MLP neurons of a small language model. Each row is named by its layer, matrix (gate and up: input weights) and neuron, and shows model dimensions 48-111. Each number is 128 + 32 x the weight over its row's rms, rounded and kept within 0 to 255. A neuron's up and down rows have the sign that makes its largest values positive.
A block is one neuron, or neurons of one layer that tend to fire together. Before each block is what it responds to, as a language model described it from the Wikipedia text at the highest values.

Description: Forms of general-purpose verbs, mostly take, also go, put, place, hold, send, just before their object or particle, e.g. take refuge, went on, takes place.
L5.gate3 [114 139  76 152 133 130 182 137 151 146 190 127 142 171  92 137 106  95  85 126  96  64 108 171  88 141 126 165 160 106 144 182  78 119 164 153 142 118 148  64 123 172  65 174 188 141 137  69  76 148 126  77 138 163 122  90 146 167  76 162 100 138 134 163]
L5.up3 [100 128 179 128  94 179 188  72 101 151 133 158  56 131 124 167 195 138 151 148 145 146 143 130 140 124 128 121 142  78 179 161 133  77 139 129 111  87 108 184 105 126 132  79  90  85 137 112 161 144 110 182 170 131 129  97 143  73 169  77 106 147 132 119]
L5.gate43 [128 176 184 111 179 126 117 183 117 127  53 129 127 127 155 169 137 146 126  77 113  95 142 121 151 116 121 122 154 134  95 100 141 173 137 151 106 135 161 172 169 134  77 124  67 149  91 165 168 123 159 107 157 166 115  84 150 137  98 127 116 128 134 162]
L5.up43 [ 86 134  89 151 121 129 110 124 169  71 166 127 113 126  82 174 151 136  80 130 129 212 138 121  84 183 120 146 189  97 162 138 165 105 142 127 132 138 140 125  82 150 115 102 159 157 158 135 166 144 133  51 110 117 160 125 187 126 132 131  77  79 117 118]
L5.gate84 [106 130 126 176 139 108 124 153 157 115 165  92 165 142 117 149  95 148  73 124 149 110  77 118 105 111 107 112 150 130 180 180 126 135 139 149 103  34 142 147 132 120 133 143 120 150 106 149 135 162 154 121 181 162 120  99 150 159 102 114 130 186 153 137]
L5.up84 [155  68  73 135  99 174 114 133 159  89 152 154 177 141 110 127  71 122 157 114 153 132 158  86 157 123 158 170 138 122 106 120 133 140 127 104 137 118 162 117 161 123 127 114 103  89  67 169  85  81  90  86 169 121 120 105 123 126 137 108 180 138 145 188]
L5.gate675 [154 110 152 121 120 120 164 162 112 103 121  95 104 120  73  72  90 116 126 145 124 150 105  99 184 154  96 163  71 156 115 208 101 101 169 103 109 119 182  78 128 126 130  79 158 173 129 134 107 117 152 133 127 152  80 120 179 156 123 156 114 112  71 167]
L5.up675 [153 141 118 153 166 157 118 126 145  67 172 184 145 162 143 100 138 145 113 155 145 130  68 120 117 145 142 150  94 122 123 152 182  73 174 157 141 104 120 136 159 129 110 149 168 179 144 120 125 147 171 140 162  66 134  82 149 142  74 132 160 106 124 161]

Description: Mostly the preposition at (sometimes At, in, from) introducing a place, event, institution or time in biographies, e.g. at the 2008…, studied at; also took/takes/entered/finished.
L3.gate96 [141 127 146  99 117 120 138 102 152 100 104 125 129  94  75 124 124 128 123 129 185  83  97  53 179 101 133 114 127 138  78 107 138 107 116 131 115  84 156  91  96  62 134 149 120 108 101 129 138 156 157 117 109 181  90 120 166 113 111 111 145 119 105 142]
L3.up96 [103 167 182 128 150 151 146 129 114  55 102  73 112  83 117 106 135 137 112 173  85  97 122 156 151 108  79 126 124 110 102 118 130 154 123 169 155 159 108 133  64 158 104 140 167  99 134 129  98 114 142  76  69 179 102 157 143 125 136 207  55 101 108 191]
L3.gate124 [162 145 140 159  75 121 145 180 131 163 108  75 121 115 145 164 160 120 156 107 216 151 125  99 125  95 151 110 164 122 148 108 156 108  85 181 125 148 144 127  86 139 181  64 168 132 132 141 188 204 137  88 185 168 126 182 149 162 115 120 126 114  95 110]
L3.up124 [115 130 199 114 136 146  90  99 131 153 110  96 167 126 148 121 165 112  97 146 126 175 160 118 199  99 120 205 121 113 135 143 153 125  68 138 125 163 191 136 124 153 124 147 189 120 113 197 125 153 152  84 103 145 122  85 118 126 125 100 145 118 126 112]
L3.gate166 [188 121 158 133 105  65  73 106 110 134 146 131 144  55 118 164  84 190 169 137 102 146 138 131  82 116 109 143 136  71 121 100 103  87  72 163 144 148 140 122 117  99 126  80 104 127 111  83 153  96  99 147 157  95 105 157 158 126 137 161  62  97 133 148]
L3.up166 [147 136 129 187 116 140 121 163 122 160 102 116 111  69  94  87  61 117  60 149 162 180 103 151 126  85 166 139 108 128 159 144 141 105 138 145 113 152 114 159 193 146  77 142 165 116 132 110 122 145 112 162 187 146  92  76 106  68 165 133  89  82 132  94]
L3.gate296 [113 102 142  83 173  99 154 158  84 120  76 186 141 105 159 161 116 124  71 184 110  85 114  65 132  93 110 159 142 144 198 127 138 126 158 125 137 116 112 139  93 135 180 104 130  88 155 168 147 142  94 144  70 125 118 117 204  95  84 123 122  82 114 157]
L3.up296 [133 187 151 167  93 122 111 103 144 167 165 112 127 146 102 129 166 142  97 197 141 112 111 152 146  73 153 198 115 150 153  96 179  60 195  92  89 157 134  60 129 140 104 119 144 179 110 111 154 163 124  99  85  79  95 155  67 139  69 142  68 117 179 157]
L3.gate384 [106 118 165 102 137 119 122 139  88 129  68 108 142  95 103  85 168 138  99 155 147 112 119 152 182  91  76 197 184 130 142 134 104  97  94  89 149 135 112 150 142 136 150 114 164 179 146 126  99 107 143 108  80 154 167 143 111 110 135 109  91 113 155 152]
L3.up384 [168 139  72 161 167 109 111 118 124 160 149 119 122  89 136 127  64 111 123 125  78 166 111 129  97 168 126 179  93 121 102 105 141 142 110  91 110 129 152  73 114  87 119 107 151 103  93 169 153 159 131 134 161 148 110 100 103  49  62 113 133 143 187 108]
L3.gate534 [116  87 139 126 133 125  47  89  97 193 110 132 166  58 116 146 152 101  91 146  75 137 133 105  91 110 117 132 188 154 148 160 115 169 118 123 124 168 120 101 213 131 154 133  97  97 158  90 119 155  62 102 155 147 118 118 115 155 161 138  92 100  78 120]
L3.up534 [134 159 158 128 134 117 152 107 137 135 128  63 158  75 119 116 140 142  73  89 125 176  76 161  90 144  74  82 149 182 136 115 124 157  91 135  98 149  87 137 141 151 155 120 133  75 168  93 147 157 134 103 123 182 131  98 146 147 135 115 153 104  88 131]
L3.gate597 [145 159 104  86 121 108  64 101 115 153  61 168 108 104 128 110 134 140  79 166 137  70 119  84 139 107  94 118  92  94 135  69 111 114 132 139  83 117 191 156 162 187 125  93 191 119 107 110 125 152 144  96 107 114 117 145 103  85  83  98  80 118 105 119]
L3.up597 [114 130  86  77  93  63 122 127 148 141 142 161  80 143 120 162 176 201 120  93 123 144 122 104 162  68  78 226 194 145 124 132 149  63 114 121 108 137 114 181  90 137 143 140  98 103  72 159 161 101 100 122 110 122 137 146 157  85 109 148 120  99 187 105]
L3.gate604 [127  89 158 131 156 150 141 137 152 136 175 182  88 151  86 147 113 186 153 118 136 130 123 100 158 115  92  95 167 152 180 100 183  87 132 166 129 158 113 136  98 123  79  88 164 133 169 139 158 149  96 120  91 171 142 101  99  96  90 131 117 120 187 130]
L3.up604 [130 107 180 121 125 118  92 181 100 142 138 123 181 117 156 123 114  95 194  77 169 118  85  98 149 135 159 129 171 161 165 175 129 173  89 123 118  99 103 129 105 127  97 115 191 134 165 119 131 111 178 153 182  55 127 146  94 128 148 131 101 137 124 122]

Description: Final pieces of main verbs in narrative (fail, turns, snaps, pulled, migrated, coached) and locative "at" or "near" before a place.
L7.gate121 [ 80 128  99  95 138 190 127  87 107 142 102 115 143  95  76 152 174  85 121 113 175 182 111 128  80 141 162 191 146 105  85 141 115 179 135 108  93 158 137 150 163  55 150 155 108 121 161 102 143 138 121 193 165  89 119  94 151  60 147  86 158  90  89 145]
L7.up121 [ 85 163 167  90 176 140  97 132 118 106  59 115 114  91 107 115 128 113  77 175  66  76 103 111 160 114 103 189 124 128 188 139 150  84 114 142 122 171 134 122 125 112 110 107 118 132  85 121 108 109  83 193 136 117 136 124 127 104 125  85 146 126 171 136]
L7.gate366 [137 151 135 160 138 105  89 144 160 134 138 125 117 113 138 125 157 151  73 127 122 178 136 152 121 102 134  89  83 143 138 121 104 120 189 120 111 116 147  53 144 134 109 166  89 129 157  70 137 108  98 172 147 110 116 157 168  96 164  98 147 114  94  80]
L7.up366 [ 85  91 152 196 115 107 160 168  86 139 167 192 129 137 162 165 102 156 109  94 123 110 127 137  93 103 113  97 121 116 165 168 150  77  83 184 133 145 162 115  72 112 124 140 170 150 100 153  97  89  93 101 143 113  97 129 132 134 163  69 175 123 137  82]

Description: Fires on "as" after career verbs (served as, worked as, joined as) before a job title, and weakly on "was", "became", "public".
L5.gate58 [165  63  94  86 165 132  55  91 114 153 159 121 161  99 119 104 175 162 161 145  94 145 148 125 151 106 126 164 113 164 177 151 147 167  71 124  83 138 142 151 135 115 181 158 137 105  96 216 127 122 184 148 133  98 137  91 163 161 131 127  51 123 138 147]
L5.up58 [127 137 130 111 148  81 141 111 108 136  68 129 123 142  94 156 156 112 130 107  87 201 103 130 142 158  73 100  98 187 108  88 138 157 176 111  91 154 204 160 182 117 159 127 140  61  91 160  90 101 143 159 150 152 171  96  85 113 123  65 139 168 142 136]
L5.gate218 [ 69  69 128  94 175 109  90 117 110 175 109 190 175  84  93  76 152 136 143  77 179  81 116 131 148 140  84  69  96 142 203 185 111  87 152 128 186 120 148 167 210  52 114  65 106 129 116  90 113 134 154 191 154 124 122  85 162 150 200 140 147 109  79  96]
L5.up218 [162 115 140 143 154 100  89 125  87 171 102 142 139  44 113 115 152 129  94 173 123 157 152 119 107  89 127 159 141  93 141 114 138  64 161  97  98 125 161 152 165 118 100 107 167  71 141 164 170 107 117 111  65 217 105  91 122 152 112  80 132 172 147 144]
L5.gate381 [171 145 162 150 114 132 147 125 110 162 144 149 130 127 103  70 153  96  99  71 137 151 113  93 161  87 114 103 145 115 120  93 141 110 110  99 106 118 199 143 164 101 113  62 146 159 103 123 139 168 201 133 111 159 143 113 146 101  89  55 154  96  93  93]
L5.up381 [ 67 165  93 102 115 119  87 167 149 101  69 181 138 112 130 121 173 133 108 136 136 154  72 101 104 165  70  77 106 118 157 127 151 118 131 118 140 113 115 129 174 113 135 159 183 113  59  98 150 134 119 141 146 100 108 172 145 166 145 122  54 167  90 152]
L5.gate586 [183  76  99 175 152 137  99 137 171 150 197 190 183 124 114 116 100 124  80 146 122 165  66 103 122 110 189  98 118 128 133  67 151 166  90  96 163 154 157 124 149 138 120 150 152 118  99 150 159 149 156 104 194  71 111 135 122 186 123 115 156 103 143 178]
L5.up586 [105 110 174 102 114  95  87 187 154 191 113 149 114 186 116 172 142 114  75 167 128  91 143 139 142 120 146 150 131  97 117 144 151 115 145 142 144 161 149 105 157 102 142 161 141  76 115 143  97 106 156 102 159  44 152 150 113 160  97 167 149 112 141 104]

Description: Mostly the indefinite article "a" before a noun phrase, as in "arranged a deal" or "with a cover", plus dashes and pipes opening credit or track-list entries.
L7.gate476 [180 180 118  86  99 133  93 120  91 155 174  90 158 137 151 142 109 135 125 100 162 173 151 102 140 112  97 142  83 127  68 105  97 132 161 117 139 161 212 157 178 168 136 146  49 115 117 134 123 106 109 115  98 123 138 130 137 166 121 178 176 130  88 131]
L7.up476 [164 144 156  79 138 155  98  98 129 152 136 125 134 123 120 126 123  76 135 163 127  92 136 106 132 139 119 110 151 171 110 133 132 131 136 129 120 181 152 185 142 110 149 134 119 126 105 115 134 104  89 160 198 192 134 166  72 111  97 120 116 103 124  76]
L7.gate698 [ 80 122 124 102 137 138 152  93 174 121 153 168 168  66 118 108 184 124 110 178 123 180 166 112 136 120  80 124 119 167  94  85 161 155 136 106 115 152 143  76 106 120 122 114 169  52  87 167 151 155 165 183 121  92 143  75 100 148 164 118 132 126 130 163]
L7.up698 [122 129 130 110 156 136  88 191  95 201  93 107 105 138  88 142 165 124 104 162 118 114 103 155 179  98 155  95  95 152 125  97  93 140 124 186 109  89  98  75 118 128 199 135 103 119 129  79 145 106 146 100 201 120 113 150 116 149  89 110 144 100 114  87]

Description: Periods ending a sentence (often a paragraph) right after a name or noun, e.g. Odesa., Greenlee., Sonoma.; also possessive apostrophes after names (Turney's).
L3.gate68 [111 108 161 130 109 124 156 113 176  99 132 154 147 115  85  89 122 178 171 130 165  56 126 100  94 149 143 111 124 176 122 100  96 138  97 147 122 166 154 165 150 154 145  41 140 119 161  90 121 142 146 110 125  91  85 143 213 110 132 102 160 130 129 156]
L3.up68 [ 92 107 118 176  87 150  66 159 112  60 145 153 158  61 141 129 111 165 167 115 143  86 169 197 107  82 181  97 148  88 193 156  80 191 120 170 118 145 107  96 175 127  70  60  76 106 186 148 179 163 158 109 129  64 145  79 180  72 134 110 162 137  73 145]
L3.gate89 [126  95 191 119  70 157  83 163 124 149 112 145 109  50 120  72 141 119 132 102 151 118  73 173 192 151 119 125 157 138 157 143 132  99 144 125 142 118 138 169  51 172 123 117 164 159 161  87 195  91 126 186 110 125 108 133 189 137 106 152  69 104  71 126]
L3.up89 [121 117  92 172 132  71 165 174 120  87  83 139  70 128  80 146 141  85 129 139 130 101 126  70 121 195 170  95 125 195 123 149 103 152  97 117 171  93 149  83 132 103 154 117 139 109 159 161 151 138 149 104 199 113 102 118 129 114 111 117 127 104 116  90]
L3.gate158 [137 111 176 198  77 173 136 175 121 130 174  95  73 143  91 107 103  92 184  92 151 141 107 156 144 168 108 122 130 137 115  78  68 129 142 155 103 137 110 122 156  73  94 142 141 167 161  97  94 160 121 179  85 156  94 102  87 146 136 173  50 121 120 133]
L3.up158 [134 170  85 163 105 177 112 104  94 102 143 134 135 142 152 165 123 143 124 130 147 111 138  82 156  80  98 113 137 116 154 119 102 109 113 131 110 166 138 115  76 165  94 107  87 115 157 152 158 136 149 159 118 118 124  86 145 110 123 216 127  94 129 111]
L3.gate389 [ 93 134 141 140 124 206  81 176  93 125 120  83  98  87 114 150 114 187 135  71 162 125 135 137 152 174 143  76 165 138 172 126 140 176 153 106 174 113 116 111 135  92 177  66  95 101 184 100 126 167 146 100 116  92 110 131 159 121 200 153 156  90 167 138]
L3.up389 [161 152 157 154 132 106 127 107 107  77 150 129  94 139 158 162  88 103  97 143 169 114  87 152 163 130 108 115  76 137  98 184  72 106 122 186 147 164  57 122 106 174 125 108 120 168 123 115  59 159 128  70 113 160 169 178 132 152 139 107 141 181 149 143]
L3.gate484 [117 109 145 148 105 134  98 152 138 132 111 118 151 103  94 113 111 139 120 174 149 107 139 103 182 153 151 126 186 123 125 133 105 130  52 141 116 121 110  91  99 192  88  72 112 147 110 188 141  92 137 136 131 128 105 128 123  99 102 144  97  73 174 210]
L3.up484 [159 140 194 104 118 199 135 112 152  99 116 176 100  89 123 113 130 146 133 162 158  97 120 135  96 149 198 183 116  81 119  61 131 150 149 148 148 147 137 156 147 144  78  67 111 138 141 141 141 101 113 165  99 154 122 150  66 157 141 162 123 133 165 176]
L3.gate517 [ 77 151  87 121 146 116  83 167 146  77 109 104 112 105 134 112 141  70 208 143 146 153 112 114 140 130  76 193 132  69  62  88 136 130 118 155 154 165 164  84  94 188 144  72 148 141 131  99 189 167 138  47 174 122 131 212 136 159 150 110 189 121 122 156]
L3.up517 [122 161 102 103 129  75  86 163 114  66 172  91 119 170  99  85 155 165 154 105 167 101 132 166 118 130  94 136 143 119 112 173 117 138 172 129 167 158 119 140  97 168 142 115  92  71 137 174 187 163 112 184 113 149  61 105  89 158 152  82 155 150 123  99]
L3.gate576 [152 144 155 158 122 123 126 207 179 146 169  64 101  96 100 103 175 155 136 123 179 184 120 164 131  93  84 135 112 110 136 147 123 152 116  94  99 152 164 120 118  79 159 128 175 124 151 115 134  89 101 160  65 118  89  90 152  77 194 202 145 127 184 170]
L3.up576 [110 133  80 140  92 157 130 145  86  67 127  97  73  92 170  95 135  86 176 118  82 121 133 144 145 104 134 106 142  83 168 102 159 142  83 131 102  74 119 154 144 153  92 119 123 156 120  78 150 164 168 131  79 137 165 110 121 166 100  95 130 119 171 113]
L3.gate674 [120 156 130 151 155 151 132 157 125 122  71 131 122 156 115 144 158  83  96 132 174  26 149 110 116 107 156 167 103 127 131 106  60 102 118 130 126 156  59 151 140 146 138  79 125 146 149 163 212 105 107 133  99 140 202 185 117 128  99 112  84 106 161 136]
L3.up674 [166 153  96  96  54 117  89 139 153 158 170  83 104 100 125 126 135 124 175 100 148 121 136 143 109 151 103  80 148 170  90 166 107 139 145 129 144 124 109 156 116 130 132  62 100  91 137 132 148 159 109 197  96 141 112 136 129 141 188 116 172 104 114 121]

Description: Sentence-final periods (also .", ").) closing the last sentence of a Wikipedia paragraph just before a blank line, plus dots inside website URLs like muccapazza.org or twig.symfony.com.
L5.gate214 [ 88 137 162 135 123 197  83 184 116  62 109 125 106 159 142  96 145 119 121  87 173  53  71 109 116 157 124 143  64  99 146 151 134 135 168 162 139 173 129  89 130 137 156 105 104 129 126 166  88 156  92 118  86  96  97 166 138 140  95 195 136 131 101 115]
L5.up214 [133  97 120 163 103 138 147  90  97 126 129 161 112 191 121  99 208 101 109 195 216 142 177 184 110 156 128 171  97 139 189  83 124 122 110  70 162 105  96 113  99 140  87 135 102 126 124  69  86  94 122 144 230 140 119  84  75 200 129  97  87 117 175  92]
L5.gate369 [148 153 177 166  98  54 146  88 117 172 112  86 154  96 143  99 137 146 119  89 170 112 157 171 141 109 106 116 101 132 191 184 150 112 191 154 146 151 114 129 132 171 173 133  78 118 151  81 105 137 104  99 127 170 156 115 115 166 136 134 153 132 106 118]
L5.up369 [151 171 137 154 139 188 100 106 130 133 151 158 116 206 118 116 133  80  99 144  95 123  51 145 114 141  98 175 109 109 134 171  69 158 132 144 120 183  72 107 155 107  80 121 103 126 136 134  74 134  95 128 172 123  83 145  99  96 118 139 163  93 164 159]
L5.gate641 [136 133 161  96 125 163 143 124  84  63  98 122 177 124 131 108 165 121 117 101  64 126  70 131 127 145 152 142  83  97 100  84 147 158 166 138  99 134 145 187 128 145 114  84  97  98 157 130 179 135 148  92 124 104 132 127  96  84 119 102 152 131 125  79]
L5.up641 [179 187 176 121 143 172 127 156  86 124 160  88  98  82  92  63 173 168 136 128 139 102 165 151 115 163 148 206 149 153 179 149  56 172 133 169 163 142  49 143 152  88 119 121 108 117 181 135 135  88 114 132  94 155 134  61 142 102 155 105  83 147 128 130]
L5.gate662 [ 75 107 181 115  94 123 127 164  92  63 132 161 194 174  90  90 144 135  96 164 170 131 151 133 113 160 158 103  75 198  92  91 125 150 176 132 162 101 124 112 125  87 111 103  95  91 129 138 130 109 104  65  95 152 165 152 174  73 136 153 142 131 167 109]
L5.up662 [146  75 112 108 175 160 142  95 140 110 110 133 138 108  72 150 170  92 105 130 172 119 193 127  82 134 171  93 182 187 141 155 124 120 128 206  84 144 142 112 137 105 105 157  80  89 152 166 108 143 175  93 129 130 199 165 131 128 110 139 166 175 132 114]

Description: Mostly the indefinite article a/an opening a noun phrase, plus sentence-initial As, "as", and forms of make (made, making).
L3.gate294 [127 114 134 171 199 131  99 140  81 122 112 121 161 139  80 140 176 159 150 149 129 171 168  77 105 147  69 190 149 148 127  94 173 219 135 101 143 171 123 146  67 178 135 150 164 110 122 140 132 120 180 138 146  85 109 212  12 155 139 136 122 125 121 172]
L3.up294 [120 153  86 126  97 140  93 134 108 137 114 111 126 128 102 102 102 113 130 170 134 144 183 150 127 109 151 136 168 163 135 120 159 150  81 200  67 188 102  91 112 116 102 100 170  86  95 114 100 155 190 116 111 134 182 100 118 130 170 127 132 107  99 138]
L3.gate468 [138 215  98 143 157 151  68  80 107 153 198  61 102 101 132  96 146 188 167 117 115  96 146 143 133 116 140  63 103  58 106 125 102 137 187 155 103  84 114 178 163  96 111  92  69 107 109  98 176 121 153 145 113 136 121 139 149  92  98 132 129 182 109 118]
L3.up468 [162 176 132 142 129  72  88 149 102 131 100 141  89 137  91 173  67 128 190 147  99 145  88 186 160 171 105 144 149 129 160 152 174 137 170 151  82 139 177 167  98 152 139 110 156 106 138 124 147  92 179 111 107 166 113  94 125  56  98  96 136  92  71 182]
L3.gate491 [104 111  99 112  68 122 170 116 138 137 117 193 101 129 124 117 100 167 167 146 110 121  98 137  95  73 152 155  68 147 188 141 139 113 108 112 129 101 119  89 143 109  89 158 202 107 152 153  75 112 123 145 139  77 122 135 119 154 105  85  98 115 170 158]
L3.up491 [ 95 135 167 149 160  88 129 178 140 132 165 160 133 119 172 126  86 179  80 117 133 124  83 144  77 143  66  82 184  60 128  98 178  89 106 141  91  98  96 116  86 155  85  71  65 105 149 135 121 219 147 174  87  90  69 113 120 171 105 140  97 140 108  85]
L3.gate613 [168 145  92  99 185  92 131 105 157 138 105 143 140 145 150 115 114 101  84 209 117 164 133 109 165 119  72  91  95 153  66  78 154 165 143 159 137 203 150 192 138 170 112  96 149 105  88 102 116 133 168 133 132 122 130 142 212 141 157 135 142  92 150 130]
L3.up613 [125  65  69 173 145  84 112  94 161 109 101 112 196 111 133 118 106  86 145 144 101 129 108  97 132  99 111  56 136 177 107 164 121 116  96 132 152 170 124 100 144 140  84  90 123 156 124 129 172 108 109 150 142 176 109 174 113  71 148 110 136  95 122 179]
L3.gate628 [ 65 151  60 152 117 102  86 153 110 164  48 118 124 155 147 109 130 130 103 165 114 118 146 101 129 185  66 137  82 154 145 100 136 123  91 185 134 141 128 119 140 170  81 155 163  52 112 105 147 109 126 107 149 163 171 136 127 129 140 127 153 105 111 151]
L3.up628 [ 83 127 136 121 188 153 148 226 156 142  84 127 122 196 136 169 109 186 144 130  64 139  96 132  97 142  91 165 163  71 158 142 127 122  91 202 108 158  95  65 164 174 116 108 102  81 150 154 157 154  86 117 161  73 130 146 130 125 106 133 100 129 134 154]
L3.gate632 [132 111  83  74 132 160  96 144 151 131 102 120 167 162 134 153 129 134 162 157 129 155  90 127 131 181 152  84 116 142 184 103 159 125 136 130  87 116  97 166  95 124 124 172 128  65  87 129 101 173 108  74 167  81 160 107  97 128  71 118 115 159 116 208]
L3.up632 [140 149 140  88 117 164 145 100 136 147 166 151  81 126 111 128 187 118 128  96 162 130  84 145  62 127 136 121 151 176 119  78 109 156  85 136 123 115 110  90  92  91 160  83 136 113 138  95 191 149 142 114 178 145 167 168 136 174  65 138 138 123 122  96]
L3.gate739 [112 124  85 116 114  96  75 119 128 142 119 134  88 162 118 127  85  61 120 173  89 117 164 123 122 115 101  99 135  78  97 135 142  82 121 111  64 148 112 127 141  85 106 141 135  94 135 173 144 180 158 139 133  84 157 116  74 185 123 124 130 132 126 130]
L3.up739 [ 96 152 114 129 163 134  67 126 129 118  80  56  81  96 143 101 107 127 118 118 121  91 137  66 165 130  67 131 137 102  92 110 123  78  97 104  96 119  82 122 130 167 106 163 174 137  85  93  79 129  92 140 135 140 172  97 157 136 140  72  56 176 108 181]
L3.gate759 [158  85  72  73 134 116  85 145  93 100 119 128 145 122 130 176  52 139 156 162 159 149 146 174 144 148 161 174 119 123 122 109 173 159 103 160 117 204 117 108  97 183 170 102  79 110 142 157 127 196 174 160 165 120 152 157  71 132 164  49 113 149 107 126]
L3.up759 [134 102 140 112  96 139 154 165  71 119 162 151  86 112  86 156  98 126 162  97 139 120 164 121 150 168 134 146 106 160  94  97 131 200  56 143 132 130 188 168 159 105  99 120 148  77  99 131 125 186 145 182 161 131 102 126  64 170 116 156 134 161 125 122]

Description: Sentence-ending periods that close a paragraph before a line break or section heading, strongest after lists of names (e.g., "…and Grayson.").
L7.gate241 [136 118  65 147  71 162  98 135  94 107 130 113 142  74  93 156 149 110  92 115 137 120 139  79 146 166 115 164 118 166 181 154 158 108 162 100 156 124 120 127 134 104 153 157 158 104 101 171 133  99 173  40 137 127 168 121 156 133 119 153 190 111 126 197]
L7.up241 [ 95 151 100 136 140 120 114 132 158  95 113 108  83 155  89  96 181  71 159 169  87 147 143 134 150 149 176 174 179 185 133 135 120 145 195 150  65 124 112  88  92 174 144 158  88 129 140 163 106 114 135  90 163  85 111  93 126 136 114 121 144 124 104 105]
L7.gate570 [158 168 129 116  78 140 185  89 114 122 162 139 143 138 135  72 161  95 159 113 126  68 157 153 156 178 162 155 140 183  85  95 148 183 140 150 116 147  94 154 156 112 185 115 100  95 140  94  91 150 131 133 173 119 131 166 125 158 151 189 136  94 161 118]
L7.up570 [102  81 135 117 136 193 181  78 118 168  99 102  96 123  83 131  86 159 134 159  96  95 134 114 101 124 145 102 152 127 120 152 121 145 145 116 137 186  99 114 114 141 129 145 130 122 175 131 111 109 125 110  93 119 192  71  85  92 132 103 117 147  95 134]